Part of a small language model's weights.
Size: 13 layers, 2 heads of 128 (1 for keys and values), vocabulary 2048.
Architecture: RMSNorm before each block, untied embeddings.
Training: a variant of Adam for these matrices, 355M tokens, 5410 steps.
MLP neurons of a small language model. Each row is named by its layer, matrix (gate and up: input weights) and neuron, and shows model dimensions 64-159. Each number is 128 + 24 x the weight over its row's rms, rounded and kept within 0 to 255. A neuron's up and down rows have the sign that makes its largest values positive.
After each neuron's rows, "fires on" lists the tokens most often at its 100 highest values on Wikipedia text that the model never trained on. A number after a token or word is its count.

L5.gate48 [132 119 101 125 116 140 107 113 149 128 131 115 151 121 112 175 139 143 124 117  74 103  91 143 155 138 158  85 108 100 150 129 162 191 141 122 170 130  95 138 115 120 125 144 136 148 121  92 181 138 124 125 115 149 175 127 157  97 156 110 109 135 122 115 128 178 103 133 100  85 160  98 150 125 129 124 136 106 158 159 164  91 124 123 124 114 151 156 135  81  99 130 132 125 159 144]
L5.up48 [145 115 124  91 127 138 131 117 159 120  90 116 174 131 153 135 110 133  93 114 126 119  73 179 146 133 109 155 162 103 164 104 114 162 115 203 118 115 107 101  93 101  97 136 124 115 147 125 139 141 133 156 128 156 150 150 104 152 160  87 127 104  92 141 139 148 108 105 145  96 102  89 148 143 108 108 162 137 181 114 128 133 115 131 109 171 124 111 130 137 173 114 103 135 176  97]
fires on: "ru" 44, " Ru" 31, "lu" 20, " 2011" 4

L9.gate317 [163 151 135 113 144 109 139 127 149 171 112 109 126 104 164 124 112  80 171 153 108 139 170 112 108 115 137  78 136 111 135 162  98 145 128 175 129  93 139 115 146 120 129 170 123 116 121 120  89 164 124 111 112 135 121 101 142 158 159 132 108 159 164 170 125 149 161 121 101 152 144  91 104 115 111 114 120 152 124 129  77 109 150  70 165 149 122 153 152 128 155 129 137 126 109 123]
L9.up317 [144  92  81 102 123 117 142  89  98 141 174 100 158 132 147 117 117 112 109 175 105 151 120 163 100 142  93 161 116 119 139 128 136 119  99 132 121 102 128 155 115 117 123  99 102 149 122 100 125  87  87 120 119 155 149 158 139 155 129 150 146 125 108 126 112 132 120 122 140 138 128 117  81  95 156 132 149 131  71 134 125  97 136 110 116 120 151  93 117 106 142 117  94 125  92 140]
fires on: "n" 14, "d" 9, "li" 9, " App" 9, "cast" 8, "ell" 5

L9.gate2039 [151 135 147 172 157 157 139 169 158  94 150 141 137  82 143 140 171 149 150 127  92 119 162 161  94 152  86 123 118 123 168 130  83 114 128 163 122 142 102 125 124  87 115 125 157  85 118 120 136 114 147 156 100 118 110 151 135 132 120  96 113 100 134 146 117 126 135 104  90 107 152 110 137 157 156 164 134 131 125 110  77 131 101  86 164 128 158 139 107 108 115 111 114 113 129 153]
L9.up2039 [140  98 129 210 159  97 104 156  91 130 118 141 111 153 115  98  85 148 124 106 151 143  91  81 125 136 104 115 140 120 138 151 116 150 114 120 130  96 142 128  98 133 128 110 156  84 125  98 134 110 117 149 122 145 115 114 162  92 117 119 100 128 123 123 114 132 169 109 128 180 143 162 131 107 129 161 131 118 145 121  75 123 118 105 127 137 108  99 108 134 118 104 118 132 125 189]
fires on: "l" 26, "val" 11, "vi" 8, "r" 7, "t" 6

L9.gate160 [110 120 138 143 102 120  90 108 149 127 142 100 122  98 160 164  58 142 109 137 103 132 127 157 168 102 115 106 102 104 118 122 136 169 122 182 154  89 113 140 115 119  72 120 142 172 161 129 139 137 132 161 157 131 141 100 128 151 145 111 133 140 161 118 134 120 110 112 130 149 119 112 121 104 155 163 141 107  90  70 119  71 137 156 107 153 114 104  87 138 117 118 138  84 116 129]
L9.up160 [131 136 116 124 115 123 144 128 122 128 123 143 140 117 122 109 118 128 128 178 127 202  97 134 109 171 121 106 145  97 129 157 114 124 112 132 139 151 162 136 125 118 115 146 129 156 100 124 119 113  86 150 150 112  76 138 171 154 115 118 139  97  99 172  78 113  94 106 147 133  87 160 138  86 132 134  98 129  91 135 127 145 148 114 104 165 157 145 124  98 115 119 127 105 164 140]
fires on: "s" 28, "er" 9, "li" 7, "ar" 5, "i" 5

L5.gate1079 [129 158 139 170 177 100 105 164  62 109 126 116 102 109 124 106  97 169 108 115 125 150  82  95 160 119 157 114 148 152 138 133 146 139  77 134 103 138 128 145 119 140 143 119 107 104 141 102 150 105 144 137 115 104  93 132 130  93 116 114 128 132 110 119 120 142 121 106  83 127 140 102 141  95 177  94  90 201 103 163  96 126 101 141 150 149 122 108 192  94 137 136 117 107 139 149]
L5.up1079 [127 169 119 132 125 115  96 122 118 182 142 143 160 117 150  91 150 121 114  96  97 144 101 131 152 110 125 158 105 101 154 146  88 120 113  99 116 145 117 132 117 137 139 155 150 159 119 145 166 139 102 136 159 134 109  92  79 105 156 130 127 149 140 129 159 130 115 125  99 109 173 111 125 127 137 121 110 115 135 162 131 126 123 118 128 134 148  94 136 140 151 110 133 126  92 104]
fires on: " most" 29, " main" 22, " large" 13, " Total" 10, " close" 5, " more" 5

L5.gate764 [111 110 158 108 123 146 103 112 122 152 119 115 116 102 125 110 117 135 143 137 112  94 105 159 152 114 114 101 137 112 115 160 112 127 153 119 137 142 164 113 115  62  80 136 134 131 150  88 134 125 165 138 119 132 182 124  90 141 164  88 134  87 115 159 129 133  80 152 114 162 123 162 133  95 139 131  89 111 115 110 187 125 142 123 130 131 127 171 129 155  74 126 110 164  89 130]
L5.up764 [ 76 133 140 156 109 127 141 126 171 115 156 147 109  95  82 142  82 139 105 139 132 115 168 117  97  90 218 122 123 117 101 175 136 128  90  92 137 135 173 121 147 145  96 130 166 128 119 152 124 129 142 144 104 112 134 170 138 129 135  97 158 115 152 127 133 122 156 152 120 132 129 111 129 119 161 125 130 125 104 137 134 132 138 160 159 125 121 106 137 144 116 120 132 111 131 131]
fires on: "." 36, " |" 29, "," 24, "\n" 5

L5.gate1659 [168 149 124 122 168 138 121 125 135 112 133 131 122 113 122 142 142 153 176 166 125  93 150 142 121 108 129 115 161 107 133 119 138 114 124 147 100 164 143 141 110 129 141 104 133 125 147  90 121  94 144 138 128 114 165 144  89 112 105 142 195 145 140 119 132 125 130 161  71 171 101 108 138 131 138  99 138 157 187 107 101 175 116 104 140 141 158 160 115  99 102 115 160 136 111 121]
L5.up1659 [ 92 154  99 137 117 135  94 102 127 123 133 119 168 136 118  98  77 165 134 133 100 111 131 129 171 104 131  93  92 102 124 164 174 156 110 131 112 179 178 127 126 143 143 101 143 158 117 138 128  99 141 104 118 139 114 167 146 135 124 136 154 127 119 121 133 104 164 148 137 120 137 142 170 159 131 128 131  82 152 140 161 122 111 109 150 122 139 123 135 181 106 122 126  79 155 143]
fires on: "\n" 62, " |" 7, " Stadium" 7, ":" 4

L5.gate1548 [ 73 164 139 109 168 148 175 143 149 133 111 148 148 149 151 152 108 111 164 123 124 148 103 107 157 130 115 107 102 167 128 147 121 148 142 151 112 133 102 109 158 122 122  88 132 143 122 118 150 159 144 125 129 142 183 134 122 144 134 138 152 103 114 138 142 142  91 151  74 134 105 127 160 121 128 129 110 108 151 101 109 131 138  95 114 171 143 115 162  97 140 161 151 132 121 140]
L5.up1548 [118  79 107 125  96 143 109 104 143 123 136 100 110 142 110 126 120 152 158 160 112 156 129 145 118  83 128 138 111 127 134 135 151 137 154 168  75 156 129 124 135  78 113  92 150 162 145 113 155 133 117 168 129 127 116 168 141 123 155 151 131 171 111  77  97 153 152 122 130 186 147 107 110 151 116 133 165  98 136 121 132 128  93 155 112 143 165 158 159 114 105  75  90 113 172 155]
fires on: "\n" 73, "ct" 6, ":" 4

L9.gate880 [ 96 159 106 118 180 173 164 129 138 143 134 158  93 106 167 178 107 143 164 110 119 117 154 122 119 160 165 146 145 164 108  90 112 126 105 131 116 109 111 132 142 189 171 112 117 121 118 160  99 114 124 142 148 120 138 126 142 155 116 132 140 142 118 165  57 149 105 117  95 168 143 118 142 113 124 105 140 166 157 128  91  94 126 161 131  84 110 112 130 106 126 153 152 152 169 101]
L9.up880 [116 102 154 116 157 120  89 120 160 134  95  75 131 160 155 116 111 100 123 136 174 153 124 140 118 128 145 115 114 161 102 129 110 179 115 103 141 131 101 119 160 124 118 102 124 152  98 111 111 165 158 125 131 133 134  82 124 157 106 146 127 143 112 105  99 109  86 151  91 114 127 127 123 148 125 136 132 136 109 125 114 102 104 124 153 144 107 108 130 111 148  95 100 118 138 118]
fires on: "z" 23, "co" 9, "ad" 6, "o" 6, "no" 5, "lin" 5

L5.gate1097 [118 132 155 128 124 127 112 140 164 122 119 131 134 107 151  77 124 134 163  85 105 123 122 137  99  92 152 120  83 113 146 166 131 153 160  92 160 105 154 135 121  91 128 136 133 162 151 125 128  88 133 134 113 142 138  96 152 122 173 113 129 160 171 128 100 110 113 109 121 165 161 128 142 128 144 110 105 114 149 110 158 129 156 116 110  89 170 162  97 142 157 108 139 126 187 155]
L5.up1097 [112 120 106 108  91 141 105 175 154 134 119 131 129 164 147 143 104 125 151 147 101 134 142 106 147 115 173 103 151 147 153 112 106 106  86 108 162 105 152 149  94 158 144  77 123 169 136 127 122 113 185 131  84 142 144  99 134 150 155 130 127 149 136 131 109  97  52  97 107 128 125 122 132 127 136 126  95 129 123  99 112 170 165 133 112 153 118  95 130 134 151  97 187 114 137 138]
fires on: " 19" 54, "ring" 9, " early" 6, "at" 4

L9.gate1599 [ 86 144 113 118 117 141 127 133 134 149 155 135 140 159 111 108 123 152 168 137 117 129  87  96 119 121 103 126 112  75 127 102 167 169 138 115 125 128 138 144  96 144 174 109 144  89 161 127 143  91 106 120  73 179 126 109 147 128 182 121 147 159 112 104 185 114 108 139 128 137 114 130 143  99 115 115 122 142  98 150 121 126 106 126 146 148  91 135  75 126 131 180 172  78 112 137]
L9.up1599 [118 153 121 126 116 132 135 166 147 143 121 123 141 144 112 128 132 144 156 134 137 158 129 129  96  77 150 162  91 118 151 136 122 113 103 114 149 136 151 128 106 120 164 154 160 117 129 133 160 108 134 108 107 148 139 147 156 146 115 115 104 141 103 151 147 153 143 124 130 122 163  95 143 109  95 114 103 147 123 120 166  68 111 148 115  74  92 138 116 173 157 141  97 135 191 132]
fires on: "man" 20, "ate" 13, "ri" 8, "d" 7, "tt" 6

L5.gate1751 [108 151  75 162 150 119 113  99 103 127 154  97 130 105 136 138 111 138  74  88 126 124  94  98 143 140 121  86 120 183 120 124 132 120 119 141 133 122 137 150 132 124 137 108 122 124 129 119 146 161 130 129 157 113 129 167 115  75 158 148  98  89 114  99 142 107 142 138 150 141 102 120 100 110 145  87 118 164 107 101 104 136 104  90 154 151 125 103 134 109 142 141 102 142 118  91]
L5.up1751 [157 156  92 163  95 113 127 142 147  99 128 133 104 110 129 102 160 137 116 143 157 135 125 110 187 145 160 148 148 145 141 121  98 105 111 119 135 138 125 110 169 137 129 136 161 123 141 117 127 145 181  91  99 133 138 123 121 118 144 139  90 129  95 125 140 150 154 118 108 111 180 138 159 159  94 121 117 137 104 137 109 133 108 125 157 106 101 143 145 111 114 140 146 156 163 121]
fires on: " main" 22, " large" 13, "ual" 9, " major" 7, " international" 6, " military" 6

L9.gate951 [132 125 126 171 141 145 135 129 133 111 122 123 169 151 157 149 130 131 141 172 106 104 142 113 123 178 137 115 144 134 122 119 133 134 107 123  95 102 123 163 129 160 176 119 126  70 182  85 113 161  69 135 105 121 120 131 119 152 170 151 149 144 125 124 127 149 187 172 135 158 119 130 128 147 138 133 134  99 124 145 117 116  91 113 147 159 148 115  81 122 164 104 143 142 101  89]
L9.up951 [158 141  84 106 124  89 108 116  76 159 117 132  95  95 105 150 117 143 143 132 150 151 129 144 107  95 101 125 127 144 156 140 127 126 136 164 125 137 136 159  94 131 129  94 100 125 124 128  96 154 121  89 146 153 146 135 155 160 146 176 141 149 136 139 103 122 116 110 143 116 112 102 115 115 167 144 135  71 139 115 112 144 180 152 113 138 127 126 179 129 112 104 131 146 122 157]
fires on: "d" 37, "n" 16, "ed" 7, "ted" 6, "ven" 4

L9.gate1183 [ 93 190 134 124 104 105 111 127 132 106 145 121 152 133  85  92 128 102 145 130 158 104  95 120 151  94 133 137 131 127 112 117 109 127 125 162 129 136 101 158 128 113 116 157 105  78 108 155 113 180  97 132 130 132 153 145 116 116 116 135 139 140 129 145  84 126 111 140 149 143  98 146  88 128 128 109 118 102 121 158 123 145 110 143 143 155 147  87  48 151 138 146 165 117 134 131]
L9.up1183 [130 122 123 112 113 148 130 148  93 142 133  58 136 132 169 116 152 122 147 135 144 130  97 147 112 117  99 107 133 135 131 109 140 132  93 105 162 159 126 149 107 126 122 146 125 155 159 111 128 130 107 114  85 115 147 132  83 102 168 153 126  73 155 156 131 132 143 146 150 119 145 110 130  88 141 180 130  84  78 107 119 104 155 135 136 125 150 114 128 144 126 134 144 147 126 134]
fires on: " mo" 14, "val" 11, "vol" 11, "tri" 11, "man" 10, "un" 10

L9.gate1179 [164 153 150 132 114  81 161 108 158 136 125 127 117 140 178 111 100 108 143 119 156 144 167 139 111 139 131 130 102  94  84 149 128 107 108 149 155 103  87 111 104  96 122 128 123 155 117 158 111 161 121  92 125 134 186  73 133 142 130 120 164 124 175 132 131 159 136 111 116 161 129 133 117 120 120 137 141 114 116 124 128 106 123 145 114 155 128 160 104 146 130  86 144  86 114 151]
L9.up1179 [153 119 157 126 136  91 131 116 121  89 127 135 137 141 133 108 124 165  99 119 173 119 149 146 149 143  92 113 148 113 145 145 113 129 160 137  91 125 102 133 117 128 139 124 142 132  96 134  89  89 160 109 102 128 123 116 143 155  99  89 155  89 106 185 141  92 180 133 164 124 112 118 106 138  97 118 137 126  77 148 111 122 118 166 124 138 118 160 111 110  89 177 101 104 119 129]
fires on: "s" 32, "li" 10, "ve" 9, "c" 7, "e" 7